config.toml
d_mlp = 1728
tie_embeddings = true
batch_tokens = 131072
MLP neurons of a small language model. Each row is named by its layer, matrix (gate and up: input weights) and neuron, and shows model dimensions 32-287. Each number is 128 + 32 x the weight over its row's rms, rounded and kept within 0 to 255. Numbers have three digits each. A neuron's up and down rows have the sign that makes its largest values positive.
After each neuron's rows, "fires in" lists the words (lower case) most often at its 100 highest values on Wikipedia text that the model never trained on.

L2.gate1045:136161079136119092092083054161128114080134068070143176102113129075142114142138162139106119167131157134084156163119164135171097138186099111143158097097133131107104143091156078107131137174136112112092177120155131103153178133151156146089159114063161139107069129115135108072149129179117141136146132122114170150186149120098157139146081057158093116069098173117088122139081120150095173171122089104092119129217186055128128140110177134158162140091115140136156169178160049144132095128157142142109137170106175160133154128139103193113122144146094070141152165161107113138116145126132152138181152113153149158134160128120117069156122084118112144090113114078163137166127215133122157090124167097076111145159084137139097175112128113156095121124152134158097130115088138148134094115174076
L2.up1045:103186107163136121099095121100159128145161102111137130121110115130181126129108141143065140163139136115088161085117144090208145119181132162121151120155132119163063088079154131085148172141142072118112141066159138160177136110138125129103137144112136145101069118090163179068144100152119163140165113127110176148151160123127168149196074099184112114116086172105108098163132140116150180156089163169076152138177159120169098138125153200120125132077108148122175132190173066133108132146126165228124105157079135098112115107112062203154097132108123085122088164212096115140141146093104156145196131137140104153137140148116123060147097104155151135087135142136117087125116224062130135074120172129104093163097132136155105162110109149141082167194120129160111094145106178089116126114161113
fires in: "university", "games", "mode", "park"

L2.gate1583:115133130155185114076054126097115121078113105148077132143109129114085114099136103113100148113140204176157146156211138110084138157103091049117114150157105152130114146115164145146122116146161120095149094124113138098101145088089145142047122180145139108165089152107164154159059168134152211194174109169157089092147235103080136087101113118156145144132143128158116142127118097115172142123183120184192138088169131124149111103153131105167102162114106127094171081187116045080097090136117133091145211138028118095138161111168168084052125109131161157103168092128151114117089163106078132131090069138124134104118100139089150135077099144146132177067132196106182140184132116139140133104139109092154130090100124148138145084110134154126083122107227116101143122163083105117071139104179122
L2.up1583:124135130149194127085117172093106142102101082136063140138105105112107147067176156115094179094130233166164146192155129163109135111115131050142077173184118153140144133176097134118142110140123163092117105133113201150115135137114110125081131134138120059173125118119181208123065132095129196110176130091172100118198231103153151124096117140100142118166104163108086156134132123133180121143211147161181125125169125132133125098166125127127107190143116145118165086160146037087124117157079113065119202149105122053180132141105100083090156095128112132010134125122195131101079193085103145098102101146110159126097110160078129120135174150124158205078099121124152112156144128131128094048135140084149152091106122173150114074108113140111096118125183125162131114136109097097124139110181137
fires in: "other", "2015", "their", "2017", "2016", "again"

L2.gate608:141152139156161177118126091154143161126167182115098080181094107159086081142123128083140123150151162135111061114131174091103146146156089114091100165139183129130114112127062086114106101108149090124114168138173102078148102095145103131111107105110121087124139116160082175093159071153131145125128121114123174144053133129146099114124139093112202113129149129112102128081104152118161169147159126115102112108157064147130181099146151061199116163148062142163149122126103124143123152133116156166087141129124166149165136085097146097173135132075171053071132131179148080110138195092066191145156131121122170124155165118111137131148141146145145085187121119075167118098106129140111118138119163162121148145123132090158018146080209135117103050150126124136196200151098126079116119088084092
L2.up608:137156118165144127148138121132144094126157159064115122130113145134130092115138088121184153103175125124110094143136141157180102127145090083090122206092122106095060116136121094149113133153179110121100120154163103121129106092132131094092116026143107142179086104163088149076092094143122081116151143083110165128095093085215102128136141122132195097100152123107170153091091113145148145165187124172120149072153098107151187079124127098203145149106063176165131119132125121095163157094150148130062162083136146135133109067145126051194116092128107082107147135096159106097113185142109150156159118090094176083131146083172175077171060132148141103181167130083115107120098131094106143039088126214090135151162164127121051182079156082089111044169120137131120165115125156100109154142080066
fires in: "august", "july", "april", "october", "december", "june"

L2.gate353:133121156160114128143168125105107117079135148158077149103155160210093103100143142156163140128105135133115091119151116081152161080169153127116128111096134133163162112095043196148131163167129136165179166110102152122171134137153070098113071094141116134146153096116182085140153131132129099130107182123067158128139093103187121150079109136190092206153135153114131110117143103145140099151178010099148147145159107169080066184101126132147105057130114164088149141159125104149133130139158086068057129111184088100181107110105092105154045152117158100134118144080102140121109117157085148071059154117175139092196116141123095170090156079168091115131097104089122143072162085167070171070100098157136120131128115045178097108107159088114160100143206129098124134085097174101117155115166138
L2.up353:118141129154111160096148090167132121146101099137052151144163165131090071104163153172176111113112176131105129170132145102135171103167114159102157157123162122112138096153091163152117105116141151158095155117121158137173122150112129117114078086163122137143145107191179111136133078141156132123159135104105071130125139114134137129110114163074133166131132140088120156087161098165121101124174055058135127146087102172033150167105123135164159091142079147084162174104138137132120075131161113080108074160127076100170120149129126121155115151146153160142098133144081097134101134166125156121098142084135107116148143148105100195096151062158098169151084129115120146092133126132140177063096143127154104145182125113139100159129157098140153093123176124133112159060133159161091133150149108
fires in: "states", "region", "3rd", "peers", "area", "hua"

L2.gate479:119150114147133151134109076166131143103138166111072188098076182142163091100107094145162167087190147119164088084103100134134129165035104107105161158130101073110115102131159159111097151121153138144149141118145180091057092136098110140156095079103127129157137114157104113172098154154097123114150130091102204149110067147168148107130107070138093094168112161086115237083140129139141154109179109087102155146114078103094140160186129146161132126113053132073130092114134112113120133100125079090059172177087114140139097086162142118171120119176157079154174186100159206121078148094122097144056109103112146136144161132065086109171126129179099164144207124088132122131146164066153152105073105101115140135140076111161173088070153064149097123134077169241070082158104156155116159112155155
L2.up479:112125139110144109082074127174114138115114127089122113141173077061135153179144136102070144166145129064124113160178166119134098150114120087052109080071114156194111125124144113083131101144144052084152174109117131142117130125185144150143150142131133157189105148169146114132175125134130115099139109113141120070146094063116115161113107209083147165114152113068115163135087099132087137129154108143167113151135122128208124151088123183080203086133126139115138142163120134094108074128102089114147095159148063132059131131183176144164104110088142170103122091135097174114177066146131170133128126166126119140106123127176150116058134125125083150092123157134127113084190108044113169131105122163135079078115117142101137146164100084116089142107127112136149187164145084198148124107122119
fires in: "player", "games", "game", "footballer", "played", "statistics"

L2.gate708:141182080139098137112101155185178104092172084186156117132095139136107140158122203162120115128117219109148089151098124126154133081117172126132140105142178127099146143132098149186183075100137118172121121107150103114156128087168150168096155098136199143077133090099097098104144119073145141171095107173132181147105149105144162178147130132126101116115118157165092147185149188151185087102086160138096049146101088090127158142090131074134141158121190135111145185140114136108135129096163146094093139088210113145072174106093131176120098113085125102114119136107126093113161121128115129108067152139083070113109087137139086188087147123126098143143094074089124114109115149186145159099164076111093075115185130162128111141107152163139170093078112125159055139108141202119131105165072123
L2.up708:096151079144118135095102132187141119099136103143166111150102128136140125150125217171118100147107211104157127170106126098147123080130168115129149090156154151128148130129060130140160081094128123158111113143138093069144136102161150159136165112129174121107122073120082117129113094056126123164096139176125159134092167092148179138140139160135109122074146166170098125182154176168128140112119175128089081144098091103133108095061122080143125161104151154136152185099101134137114119075163175141074131139169095157076148116081118204132107145125107096164106141105162140115161119127102160096082165124074092120144087159151056150121205132142120133138116105118119098111102093131137130113189123101086097152191093149128153135116123150143129076109101140180044117109161191120125117168106108
fires in: "this", "each", "its"

L2.gate67:094204076149116129178150130126084181140115223164141156106102110156104089107095111090152103145076168120060149142104170114149145098147141105118123123160108148129090096136079117143117079056179081158138142099096114166094130153102112175082091204163111136174200144138132050086154136159165165140092057141090098139209156149124137162124205159125136126143113146165141118119105151119205189173092106113141129165130201176105186108213126142140142166097143116121093155074140130178108114109149175102070196140103152136120151065098166093129162120157163164088141066157131104119100157122188142080127167154137166135174150083081201181117140088100192117173127181121138146078066064168118121117110193122155071124151145097110149103136165119155082128089125110148151182096102090147114128177122114
L2.up67:051154147077069126179133133165124136147135176158106146095129145119147148138119120127131078103101156130074123112167149125172104137170176135170196104106134115095117111181134111143164164127177073168096139108092163167121137152158176122066076111129126125115130074186194152121185124139136108185149103109144181110148141173081089133112087102111132113115108180089135147056078211049154125149087155105099147153165134138080117116184133123127118114108202186091125078129102157119065137127146120126150148140189136101168071160106153171047172136109116094208192125115076104143040096147120200076173164139165106063143143204127121152128130179144118184202136108130131108173130106142102142098140195177207134104158072162133111113142100164085125141133137098146174157142189110128167100124104135
fires in: "when", "because", "although", "though", "while"

L2.gate1463:163148122117114111121178133160118136105094116128159121175112090119122119083191186167103146137082090174126110104120136124182144144068078128128111188169133163156147140133138132087130113132121146085100058094133041140081139114080143119133076093131123164094104127121096103222136146073104065110073139104132144155185158154166102126105121105092101164103124077185106099128136145097153137168153122166122143122145116184086192160132101116129077120180056146180134164161141119184114090079123130102137063192111130128142099089108111090122110126133130137101021130116112106121144132080141121096079113144089100144126081145109152100152125108086145163147142116130145128093170130158128147195152111063119078126170124200139127071132120111147083085131125102131171097170067127114135094136098102
L2.up1463:092166071097144100144094168150136106054120107104103114163107102155137064140126157134139126084124183131131145123175182139123130119166112135102094168144152099134084149133112125168106169170170138139146150118076179117180113139141163128144114116091143136137136134060144028125204139132111092170137117117157163087184112127129135163112130121125180103107084190138144155130106162114160179114190116166118085154123071167076126122136119167162117100107134158143122098123061227117136088090154127142156057119103080128178088090209178148083104157172089053115152122172189127143135106150144126114131160132119130116161151120139113085171201099108143106123139115067158104101156132090072134165122160147154139091181154154130112086091115064113148063105116128155085173118146158097151168101100108
fires in: "two", "four", "three", "five"

L2.gate370:097150128131134176117118141150125161094143113162133096140125036146105121140135142105114119133107158177090097095175141145091069174204171092119115112071107143107110152157103182156128150117180136146163116118136171184143173140166137124055116077119135174110134117136170174114147122166183122175103115068100134082130142142089105129118131157114149143095127111127074110112096107185116071152096121101134134135051093126152101153150141126155100202102118109150111148100103107114113209102170150128151167113157148146145137126110112140076130114151203084169121109124130144118119156144089148193141119126089114167164088141144104086088110097136134098095071095068166130106151141109098191179128167140126104168109119155163159202130127092081115173116110113133120063162170155119127151049120116
L2.up370:173114155111141182125150119116112132109151124165114085148102053130074145085162128150138117112116096171086073114149132131079070174132155079150123135058116120119076140162106159159116113122137167167175160136164128149172118093128121105066157073151155146100172097143164123137089133162136131124156147071120154092159171123125102147106144140123132137112099082142094062156101111143142107203122123102132147115081137113110056113160165109111081157122195068159096128136133136156095247127172124155123183164149128144105137127113097133110136111146154154118087148102145170104083112144142159233143092167045143153158105175140079111142153131154180101099117173085175108140137163151124174126119112119130119153141084171188143147123100135098169143094104095140093076137206197111115082120121102
fires in: "all", "both", "different"

L2.gate1228:119108196111200123159081140160130093134144104106146110116034026158132085146102130141162122115103089165132171156179158099092128115101049131136179078148168115164106106132116131152119084152107189110132139181163117145150130123096147151096085122102116174177118084107137100082063105189142149166154113078171103107130144131090130124152119062114160076163145115143165124112113089096179127128177148144129108171122089067086136111167139117152167099143163099113175129133112079114125156175061169143165102130100109108151147164123118132109111097179088120144153070082056151119164139120131116109121221073097122127156156150169125173144143218078081115132122133126092150070110115133142110100145158099127096148196149151147098115099205101139129068160115110097132149153124124104094123140150101
L2.up1228:088118163103117102094161144135094146098103123129114161137073134145162127193125170138166121129114089149105145103141172127148148127112123113189148142160167110112079204170168157158075105160093132124143109116128109093142134124098085122157156176160058167088130119066151180102131129150131123080142155116168153076101196119114112121151131139140142123192117132115175071094090115113067051129174092125145142143129135129121089122175149174190131105127140141133192054098163129144178123145102125178115095085123131106137128113146185111072144130137141207160204074119129106131105112126139143096165106135141150162134071124185170087136120120105133141149141168163112131114115136129136168109135105137118067137110121139142140167100098136125120131158116133105136155154194157147115128154092182
fires in: "i", "last", "we", "final", "you"

L2.gate155:138087131149181137152114110205153076086142083113170144158135155139115110125135140137095140133083175130083100177100201143078054114094120121165088102145094180132215138154122157102152139111153040133147111128138070067122132122114090141135108107127167116163134117131170135148076130078118173123176112116131186144110145101158165111108155162158076113091103132167136088124129185087157136128175133105131121147200146154112097118137124148152124149142133132126113167147087108151155141122138153133116137129207134105112116155144110114063135187102105062125189167126131154036137105099134111127141126126110149102152124136166135064145119079116121095115062051129161132146105143123072140152093135123122178194163093125080165096109156064094100166089109159173177145109076135097136118118073148
L2.up155:175057114139124191163136070167147087121141087103139125115090128157170163110170113148115169124138132137043125147102123099133105119145133089113107104151092163091163099127108145125164123110174145098154130130089169137103179123153098165162093100151108116159162149110128130147090130163150223130140149091117114128130158117168095154120156167153133148093141103158106163123138102094170086122093175114151130135169141083073062136071158157163110154128118110137154201145097140113093185132135105078090135137208114150172144191137165190113175135181144104166119150144101123133096089113133159115117132114082125152085128139080134122138111152102122153094151082096051120142132132113138161142145188164091185157152091148108182145058112088110118131124112113144108138183143094158137089130102056
fires in: "one", "each", "this", "every"

L2.gate523:147092116150127098172097095139064138147093119141086132127086121123157119106180133142170184145142163150137123100134122116184151155141100078101131138126125135175182098113108098060086105115137221119116141123115127127085116149099127165181181111136130127141163161081186206061195138131082164166136139204095096117156100143179171147136114157169069169079129116121154086162153102161135151153112149093136164126125064161151130190137120142133129099153105155069140063158162187136111132076124170087100142089134157155086102155111185178132090163114157142085112152142119145147146091087126138167166089149181170130080114167069098208099121195132170107159139187160139171118113158130089109134118174078148157095108164099095158160095165124143164065174152126184112130142093161182171179104163134
L2.up523:136118133123098147105155185166100181165120133137139079123116138082141112148158110138094138121113125144069137078132062130115141111112099115145161138153142133111194063079118035105167139048127099105125180043065055155167074128153126211133192181127138108106151122133101168162178159097080128150132093138103168077152105152202130106108123146154107164072104111094134141194144078026146099104130105141089231118114116089165141172137120169141065127108076137090144161134106152146114119100133129096105152114149141172095072160151134179169102155117094131119173152194107101085117141108111127156146186112130076145127148129097108150138044146154098116128147222191107135131127105160131117179104088074082132134061159133088171107146137167111124084140118112100058082056121171081136164160151126
fires in: "born", "parents", "birth", "artists", "died"

L2.gate1495:092083097137148191066179101078087115150115144107103136099077159103156152126094165119092223100135148164148115166132142142133124072143116120094090137121115123116162198066110060048131130137142138127126063144126091152129155203157159080128119084147139094114118132107148153112083144105096115132131117111129150158144147110185106123093122128102209098136151018115102118108174178133099137124103072147141170132096097156100144092149116142159110168099084115168110132087109157112078165123133102067142147077114104138145086125097164133141059076125134125102137137117127158088097194125131100179087130138156139165163113206163158100070099185142152136142113086183095100110090117119116188108142082133093144138127173120098098084118095161091113138167136164114127098100068115117161086127114113
L2.up1495:094175130118116132109075144146210162150157067104127047087110108122136097156159090143121144129182143070148124145122089169135103141117093107114154132167143106094146077128039092143114171120171107115122040150117105138137136101171140093133131188148134118147112083149153154092103090129114137179104088116147133151104082071159178112112084130096106096125090128143059111110136117182135090137108064133095165083063167084139118130120134137192103202082128142129140112112127105118088073164129094117115127105176158173202152111071130122123124154164136172118165121151121169080121164179114091141127118167180125129181142173096165158128090142036129137119169136225118106094039151115135185144126154112153131116137129140171111153116133061110134158127147150091196139187134156138128097098191133
fires in: "june", "august", "order", "november", "july"

L2.gate1166:125176142121121135157166125104161113130171161124115124108130175121205052120075186160126118104144165092129134111130137184080073103164201127176157089115119107134128076139132201143136119061146210174164138137112090120158079155067128119098093131136112110157072114146110165148118191189101137076113069124112142140142171214118047119144097074157173155045132140146139092123118165081154088109197140191132134170162123146140096095074100093117211133154154044140095134148114100166104088140168130148083133159183153140133206153085098121146159171098157138083060058163089122139131170100146112115102125126116119108142212137127151125183140153126114159160157142106127120146109132078141108137101092092140077145172115144171107072120161102186146112144143138126125109136159149124127114135152087
L2.up1166:078148172154146117175101095131113146172199137140212111130101151073112111139125171184151163094115103152115184156089127157128125133115170142186130186122129141113123189112092133145123112154151056186148112165090085092132137097157145081168127192160131157117148095116150133112141134129173149070127123109104129066123134110116171139174103088094154109197075125154105131168076140142173136175155102104150129147155078029078080047171176125189141122156137107147129077134113105103108123124125196104095073133071155088173085160149155172191126126132135099080162175162159146140148159116102125177170111068101101090146159136160131178143190152115096165149102146101156138174136179104049096107113129059088110161108114116089079148134117154082103128113091163110128124146120111103097168120088149
fires in: "not", "never", "just", "t", "only"

L2.gate1151:045158110080116132107122087149112125088166164123139140132124103111109170115113113093028107089163089228107120099169140145152147131136114096131138096136129143103116126088103131066140161118124181107094132165110139054110116115116123158061046126070144183141115134193154141077127185127121089141147114132112111094129108172167118098130198094105165128135140145148144105128084147149135069127143071113160107171174149103166065149113126120138112142096132145114140057105157106113143136136137132141135122127174142073155141057132085150089168136092149145052083091116107187117125143138199083168081197163085140118164130139112135093104110097045111101128172146149191126155168127119147175117103172166152072136157116168086158094097199149183131096142088110159102157079113148170078152121132119
L2.up1151:099151091095120134080114102145124129150159148113148138133058096126207154139190113125019127065157096181135123152174204154125141101163117059119108161129114108089096089082144127095131126090134137161139146128111152062127075091184125119116102108131157124119128116213109158127136133107190039102094144113128110095126092156176121097143169113112139119123139175147109074063094140166095087135088087102146111162182139102164055169094135096126131129074159157091112106135143134127161097117134094161096105147143146066138128074121074152143160106104135113075093135117129146081131187142190143141050155113110148125210118117136128097153100133088073071116122164153205121157137110106143226130150170119192075126172138174101181103068214139117173105129102148124101133073140138136091160172168115
fires in: "women", "we", "you", "boys", "aiga"

L2.gate1102:085117147131131124147100074097147139102093087117134108123180103039142090139147101086123125111163080095137144200137156159146088196168129154122152087073124174092129084109121079123133157132087110085152100143152112131123116155130132155146043111098133136088097150162084135155061197165092151096165135181135084166136141111179101092143132153142132170092199131081072090146086128166186179129165145127064133117098129173154132101154110098147132117151112128142119124113165051123145199141146121131154148167100185103137175151095113150193115119111139155130131078124159174151138115141104103117087165091133109084156099160163136120132157046123099171182062096146147117189131119122099154106123129177132116110120141076090111137121196161077098092114126153061137164137139079066141145118148130
L2.up1102:094132122132114108082150047098094097072146147037101142095130135160097124139135123141049158107151099110161154102108187152156125146113112103111127137091142183133112117170171134095180121075103120124121099172121150101111114149107143135148111087123120177071062140132086165118076135091071141180128056121146139180109104092145146120130195067151121187162173122145099064128103099121129191114149164126102126104070105159088155147154098128107096130148094062125134110163148069146126136091106109149150155132062218149081113090157086136092115175092164067131123131070091112114104111133183112134106132166112088183063102132137132102192161126129056160157107053151098124126138124149155131119148108184114128116117099129136139166082147158090099148148082159159135109107125161118096133123109079
fires in: "august", "september", "june", "july", "february"

L2.gate1713:144088119107113158116132189121148172115189098187110109120114098124119135119196129144108196113106144147144134145199129163103091136139163104159097156136187128174187150111066166179047129096099147048125136022103112045137123151119204120140078100120187131123121093135153119129160101152135108098124176117153132147090132158132068147108105073112066092150173131114069158142167123128135117104139179125113137107179107118105121073153140127140148132102116093204091123127087127158152138105162155131106146144100100121147132082141126123067122142117092108152119143075101120195106080097134132105152086115119150197164158070089125098124085087121127159120115173162089124152126111143124159134102106095094080196145139173141148088177195081140207140132124115078142154117093131110181073081152182
L2.up1713:139089126094093128119110167134102097136171175171115130169140083120183133145215128135125133138074180149148111083199135133119140116144154104146108127088169110132171207110085196164118152111115137106127140004113092091137108142107128133109141105122140132115141101116122119151124118131104166127093193121164092148107120159126107175112099115156067082152165153152091153145126152118173134100085158092132155134187125070133139116149144133175157191147180096158071175106112142124173160126183175142125163136140097137148090113120092098080161147172141084133159169079144164123127102136106137103122090140099115197145151094076122126122105117128142172152117131169120125119093126125130150156090111121111071180106154195127196106138163130211182142129084152095158164139127152160158093101108109
fires in: "two", "three", "one", "various"

L2.gate1293:168202184137086097102145073125110150106148085152113135123146101114120117046109139196167164128131140107163169137152143122130127122140150167100154128091180163176156127141134138114078146118139165135122055112118170129141148155101083200134132147184089103078099083144061167139187129158147120112165080110120105129107108186158117154072170063100146073138117124136183110117130100130109108078133097093159073123134132185195192095059174183148138128197130158174176164169147140107152185128167145132132159145106161154161138099157123095084206171160149103099051200127100130118126157182094166077149127101142148101117141050143057110118132185113109061118136095075158114123123154102116178148175155133135123156132118123138132137127098084105140141128076141080109152147106106125142093139120147
L2.up1293:141132205090101170139107106029076131096176122155159082147141106101139110085109137171107144104155164116127094154069155121133117137089175130114114091104166192145059142132107085124079132116130174104105122052064132163159155156109093154182123119138128123122109052136077162136105154115110187125077108138155117115138084138122125066109143092096150115145130130132150111201120069128142087099128110061105071140130128173187183105107170152079092182194146143086166110174157121118142157168170168119142167139160178184138138121121076080114139093145161134078111190123096133107064140198123187095128101096170178158145154100125163123126146182065125118135142121098162142097114179137053133164147157133146084117077139098168102085120131119123135116145109126098144107170104141115098116108096140
fires in: "national", "2017", "july", "2016"

L2.gate227:124075086148145158125110143098129109133117068120149182119113124150157153140127193126183150150084131131171166122131136151150088136151172118076141092105126121238155123121108164078120135165159133102154039185099187129144146109111126138128149175171129169148151084110137149179080120093173126134114149177155109117099099164132151095133114117189091127119141065115120159109103074160128115093100138141172148130113159106170082130138122156183096191138136187148107132107136134130136159141109136011172113095143108132113178155124148155108186127155127078135198115085112195065137129106123053076074144119139141085152088166145143142086084130088101144164100098158099117135118056110151109129117135124178113170101094094121090140104102135235138145140163140083138121137088155126167157134111131
L2.up227:142162111093079075181074122049130104124143151129159167194118156096096106140131154178140121090143129135132094119093148166101149072151137107145106114142150091115130155174121112184129129183103151108161189116102082130143098156085083110146138085134135106165142111121198100151133049066137145170072203097168127118093109166135136103092131041108149132111122145116130092128054167172154126104132160117109218099131166119125083072066132157103115129148107097124159156136096092090177120098204128105122129131137099067171162096176106130157088162154125139083137147163097124091134084141081045146154139106177108109084117137075098041144045132067126123153154115187188135058061176148071086137092131142157129117127125184047140120104139103107116120152131130097150132116148133159116179111137146
fires in: "u", "o", "united", "uzzell"

L2.gate1361:194162133072132145125127134079085101111078108123155097119127144110078153118122088067144135116147179105101127086104101118097139138120145120152170121147102169074110166089084176143139158144155074178083141122112139117112124132108139051140126087125118112108094165139126110122123122094135124165145076107058128147140145131177136172096133131126152138092116116164128199131133091141125131182126153160098074133081151155055089082098150208185124207103132166109080113169190103116136118107123128112114110144142092132155159066121104118147121118104084163135166169083185069083117140169106171112140120121122089097069084175131140190119190153119121138137125142135176125171101086091144115154110124097127139157108105094177125114125090115103132133154131140162094141128171117141103169139083123
L2.up1361:079115158086155108123119138107141127119182163127207139127081170132077162188104119076076150100122119143099121108123089170144116097138110096160188082159102181137104090091116157165134109082180160132128123115090110092101174128051156053210145146137109062086125150183176168092141146097147141148150092164150155141160114147092111028151151140173077142114066131128110141154097166099105084127142150108096151127131129112172120105121131201200144176094184105152074179148098144173115101100184112117069086146158121197161133088144147133133191173132205121110154165118137117048112169119094153131067104131083109111136114115156133144123141145126096163159158121085193110165170148117125133164140107138123156117124137138198111164185133138140114128132152115151151111103182105175166115134126112
fires in: "while", "but", "instead"

L2.gate969:099132152126155140129228071092043205180176109139149121137157147125220159134153130086121170074074130124141189176136131167074044113103131160137142128155127136104139166161038063131091077122155090137136163140100181135104152171106080110153112131167150109128201144167070125099111156151157111075171120152093124129165103128134087131137115069127109171093171097109120112102152155062137101150101122132148124144121148147165118124135090140152132105187148165079177076134131132124105105099132160167125121081131097168137094101128149073118141132119098115070153180139096109099098144172157134142151114119094049136096051092108048115116119069131087172139172174129095141113171207073132116129103220055145140099126153091116103173118133119074156099146122142117062163108120077109131113133138108
L2.up969:090120091123101148103180103156135140127114123104137158147130187064153125200128081174167145081097202159152159108125157144123026066122104127196127169159133189135171135153131131154123169126101137191118152105122185131099122157108159134126110141122109092095189148135066124157098125094138123136124156144148157150150160165178117186085093142116165143110118101159142115144139199126132149132160086112174128132158154187153137147109080149140191125129116116052125060111185157126181104116180133176151057093100029178080140119112144121139152133124089178079162105177148110197121118145136097179158076133080087187157045120110110155166121049164059138111156150161110216115134173123113129161129099096125120152119087099088104165136123135064144092107125147092135095115135089148085140126159103
fires in: "out", "downing", "began", "starting", "aperture"

L2.gate880:151127106111114101082127114141153157148157094083116150132081098073127102131190065102073205128110141169130115186138162130155148117109109101139103130119137104155157154148128106205149121186142133135090120143110168078138090160139154112145111171186141190204190100100196151107144105113161161061074115096161119170111151180145132122113075179134143157135091157128077107135122156144193157117130132184126150166077112117105135055183104096143129180122171099089118119117148159146098192176099158130123127113068104181192095140113140102129112123121156106163080167115149160112082167120160136104147171161129086108201091122180163157106145126085104181101154111168110145162131124110177098102124114110110087144174136215082103143076160166154139133091115164122118091150138182135146118137113065
L2.up880:173138126130087227147153134111104128131168115148177153136077116086095074184116046141124148174155103128129102170192063113164148132108141165103191116120128029139142129127096153177136092145150155169132137104129172102117146112126175072144093171084191128148177184131180169101131114096088119041142067131170098164115166106174129122118134158137177141069082160172115130105112163087090168155130125129136091175138118169127118107154137061108105133105180128082124116099104194168176119181130078120160146099118084130167129150185151163146109120153196094100111126172110139118123146104105092129158157127149175124091098119152156082150206144131206141149120105057081100139113144118103105129122125128134083173098104165091094134128113193170120084119152166131088154108132122091089160193103158
fires in: "not", "back"

L2.gate1464:156056130156100100128096139132143121155133127075155132115154102187106075078117141196126107185142166115092126179139149104087100148130113157118196161109091068088174132157047188196086066090124139111121143106102095148136145103145153162140156138105103162133084118133154123091131093188177168150134190133180092203116147129145124153137135084128128141122179113138163149122144106125103127126147148099134123129130107108155060101128160166154116098167152158130140153159131148134133140132161164141084087129140129146191131171117152076086087106170070113130088166167127182098167143127095074156101110187090147107103154158093080152119103168130147166196139170109109111182132085094116128110153134098169129141149105123131172097201088113150140058136108199145114122143128158078160092163141156
L2.up1464:158135126130094084107119092107135108137058088213126089117169101142105160112082164138074100105113165147122118170135170124159166091183154130164099124111163107150136153136102131043114079171163137152115180170116143098099164125113154174199107111099158129098119144106135108107119111140128093091116112093117100136158150142200090125133140118143122131105165126136163208155190109153091127119116130210080159178118158106113091113186111168149109131069161169140159190160143081072099188137138151148127133128134090102115160107102083154059136141085143152156159087170119144115158110146135119114148113099122083160115136132140174074119130100101099131142189147085147176113101140180114205125151097151111118141118075137123109122122135141144128150100164110157101128185194147165135120100130163
fires in: "an", "can"

L2.gate1339:114112106126140080080137172145150199144086182116176104134108119142128139054083064178143041130145145101125123165061153091161099084125108110083149111069149165153132157117137117130137129096094083123122142082132123139156122162164073112110187185107147171149098150104118129116126089108157141141110147115151186149137142117107086142168186148160136111102164061057146097145119097141115149100174119143141121077093140141148150085094137170097071140146107155159142124137096122109120141101171117181092118112194114189156127080160124145162100117139174121187141072179080153128127097105104149159147096160138117160135130136073170105095131134117126083120113108136087103128131152047190128143179092184102138113090224090098126134117147098138187117098103094134120122080161141041113122064096143
L2.up1339:091151132093121073105187116123101167141079207095124123148080100132149116026184109168193112113157127135141135180077138146144109093086142127135205104074160142125130186123119117147179096096123089125138157073108099147152120155143133120134155158123115137136097159155102129117138070135152090166121119123160144140096116125131109125191176188138120113129195103118144117123092109161146158135120122133187151035128095146096191110102117197195128116158114166168079157144119111135088156125161125153144116076163135174137154091150097097138123084131153112153155057118076118122120081112156122146153121144162110122125138163081190081092181163119113130171185118128116128121116145101171149135177114151091105112096172075153143118143126133155152107116109137151136177136178169066140104110080169
fires in: "8", "0", "9", "6", "2"

L2.gate1505:124093140203129102086132102102099142133184109127125128118109091126123108130092091152168153142139091084116128143109112119100126133163076059118094205122153183101130197098097151102164155194139195174141166162100125103131116188114117141127157169129146111118154078076107195148218187163132155182133086067133124024109132193163167118144125109131116141121079147127164057161122148088176102140094159195146090097115144129187157177168135085127117129140143132144128119141097169172134148115159170073119094127129103140086151186085061115126149081116144111113147186101096120150153111080130156143120118086121127150152141134140148128129087170165108110136148128161146140143065117119183085168158135105118117102127164141143119103135081113166120096093180111100074146133137139178115112108103094
L2.up1505:127112127182157068126133078116110119101176105119129111078108104123153146103117134161166139130127091082127114136109092096127140149153090041106095169138147188127110178080104107095131182179110176207117139130107144107131143173114122147123160165138163144114177085078114177167182177139134176159135087093092112027095127164152147109127116138143114151143132169158158073135119116123168102139136160171114124082115146114180162134172124071142099146134158146113144119106094154165159147106201170090130143123136107126094156135103052104100169107114113150094121182117086171151138151101149160143147087115125127155105171136115135119129085147168133113165148116142171130115065096117149104168130189083133098137146094181137126089160064130194165073091168084108066136126107149153085100113096092
fires in: "al", "all"